From a checkpoint of a small transformer trained on Wikipedia.
Size: 8 layers, width 512, 8 heads of 64, MLP 2048 tanh GELU, vocabulary 32000, 42.1M parameters.
Architecture: LayerNorm before each block, biases, normalized queries and keys.
MLP neurons of a small language model. Each row is named by its layer, matrix (up: input weights) and neuron, and shows model dimensions 176-239. Each number is 200 + 20 x the weight over its row's rms, rounded and kept within 0 to 999.
Before each neuron's rows, "fires in" lists the words (lower case) most often at its 100 highest values on Wikipedia text that the model never trained on; "fires on" lists the tokens most often at its 100 highest values on Wikipedia text that the model never trained on. A number after a token or word is its count.

fires in: "part" 48, "1st" 9, "3rd" 4
fires on: " part" 49, "st" 14, "rd" 9, "th" 5, "nd" 4
L3.up1390,224,195,223,183,220,210,199,203,221,188,204,201,219,228,211,161,191,222,166,234,171,182,216,194,182,216,234,223,175,214,193,212,178,243,225,201,217,217,181,195,184,242,232,211,210,207,187,173,186,178,207,172,221,208,183,199,191,205,201,176,219,174,206,197

fires in: "one" 27, "announced" 16, "up" 7, "that" 6, "born" 4, "election" 4
fires on: " one" 22, " announced" 16, " up" 8, " that" 6, " One" 5, " election" 4
L3.up570,230,177,196,210,199,170,179,223,222,176,187,188,219,187,173,164,178,225,199,187,205,232,185,229,207,231,212,191,222,238,194,194,206,169,166,169,166,186,214,187,222,186,217,195,209,156,227,202,218,186,196,184,213,203,209,196,183,193,180,179,225,215,196,159

fires in: "united" 71, "clade" 4
fires on: " United" 69, " Clade" 4
L3.up1614,256,186,215,201,177,154,211,199,239,212,213,226,208,237,239,228,200,195,174,200,213,190,211,188,209,181,225,227,173,187,200,219,201,197,210,197,175,212,203,212,183,215,225,218,207,188,211,212,183,202,229,208,162,217,192,190,189,193,205,167,201,175,235,163

fires in: "at" 41, "n" 8, "number" 6, "decision" 5
fires on: " at" 29, "P" 9, " At" 8, "N" 8, " number" 6
L3.up659,203,255,218,231,229,180,213,204,176,230,188,184,190,223,227,209,196,216,236,183,194,201,200,216,183,182,198,208,208,191,199,207,195,241,201,209,209,243,191,212,188,201,155,214,202,189,204,199,225,242,183,170,202,194,211,196,198,168,182,185,210,171,175,195

fires in: "three" 19, "four" 14, "five" 13, "several" 8, "eight" 6, "six" 5
fires on: " three" 19, " four" 14, " five" 13, " several" 7, " eight" 5, " six" 5
L3.up595,209,185,164,208,206,200,184,218,193,160,187,189,197,198,177,209,206,225,210,227,201,203,176,237,212,209,180,211,189,217,203,196,198,199,169,204,200,216,169,204,194,184,198,205,241,177,192,188,181,178,213,222,175,213,191,183,163,209,190,190,216,216,181,197

fires in: "i" 19, "u" 17, "u23" 6, "u20" 5, "born" 5
fires on: " U" 47, " I" 30, " born" 5
L3.up1367,193,198,194,228,190,246,208,235,165,196,191,212,208,181,165,197,189,234,211,182,181,188,202,158,216,218,233,189,203,217,201,207,212,208,171,205,220,196,241,231,161,226,182,171,197,204,173,236,181,178,233,206,206,193,208,190,177,221,206,208,212,187,182,185

fires in: "died" 17, "life" 15, "made" 11, "since" 9, "because" 5, "served" 4
fires on: " died" 17, " life" 15, " made" 11, " since" 8, " because" 5, " served" 4
L3.up1563,193,202,191,225,213,219,197,231,230,172,187,195,190,202,204,161,211,208,206,217,245,172,210,203,165,225,214,206,189,232,207,198,223,179,203,183,202,203,210,178,223,194,182,167,176,202,236,190,235,221,198,204,183,219,165,199,213,163,163,221,208,191,244,179

fires in: "announced" 25, "that" 21, "began" 6, "revealed" 4
fires on: " announced" 25, " that" 21, " began" 6, " revealed" 4
L3.up675,224,210,200,185,227,197,223,199,188,191,230,207,205,224,205,154,175,185,208,193,173,172,212,193,219,233,224,194,219,190,212,206,220,204,209,169,220,201,197,234,179,226,167,223,176,205,216,213,199,211,205,208,239,207,187,206,183,226,241,222,194,178,181,206

fires in: "more" 14, "m" 13, "i" 10, "very" 9, "ii" 6, "ft" 4
fires on: " I" 14, " more" 14, " m" 13, " very" 9, " II" 6, " ft" 4
L3.up1580,189,206,182,213,196,185,190,190,221,189,190,211,215,209,188,243,202,197,189,165,193,182,211,176,217,178,200,190,184,185,216,216,201,165,193,239,220,192,204,227,194,211,241,222,151,237,185,196,171,231,195,179,196,185,206,224,217,179,192,192,235,180,191,181

fires in: "and" 73, "s" 5
fires on: " and" 73, "s" 5
L3.up1125,154,206,209,183,212,202,232,218,230,202,218,222,193,176,211,207,187,185,194,175,204,195,253,223,212,193,231,216,205,201,235,220,214,213,203,196,178,175,202,196,191,214,228,200,198,178,216,199,219,208,222,191,198,213,197,192,204,193,229,221,180,236,225,216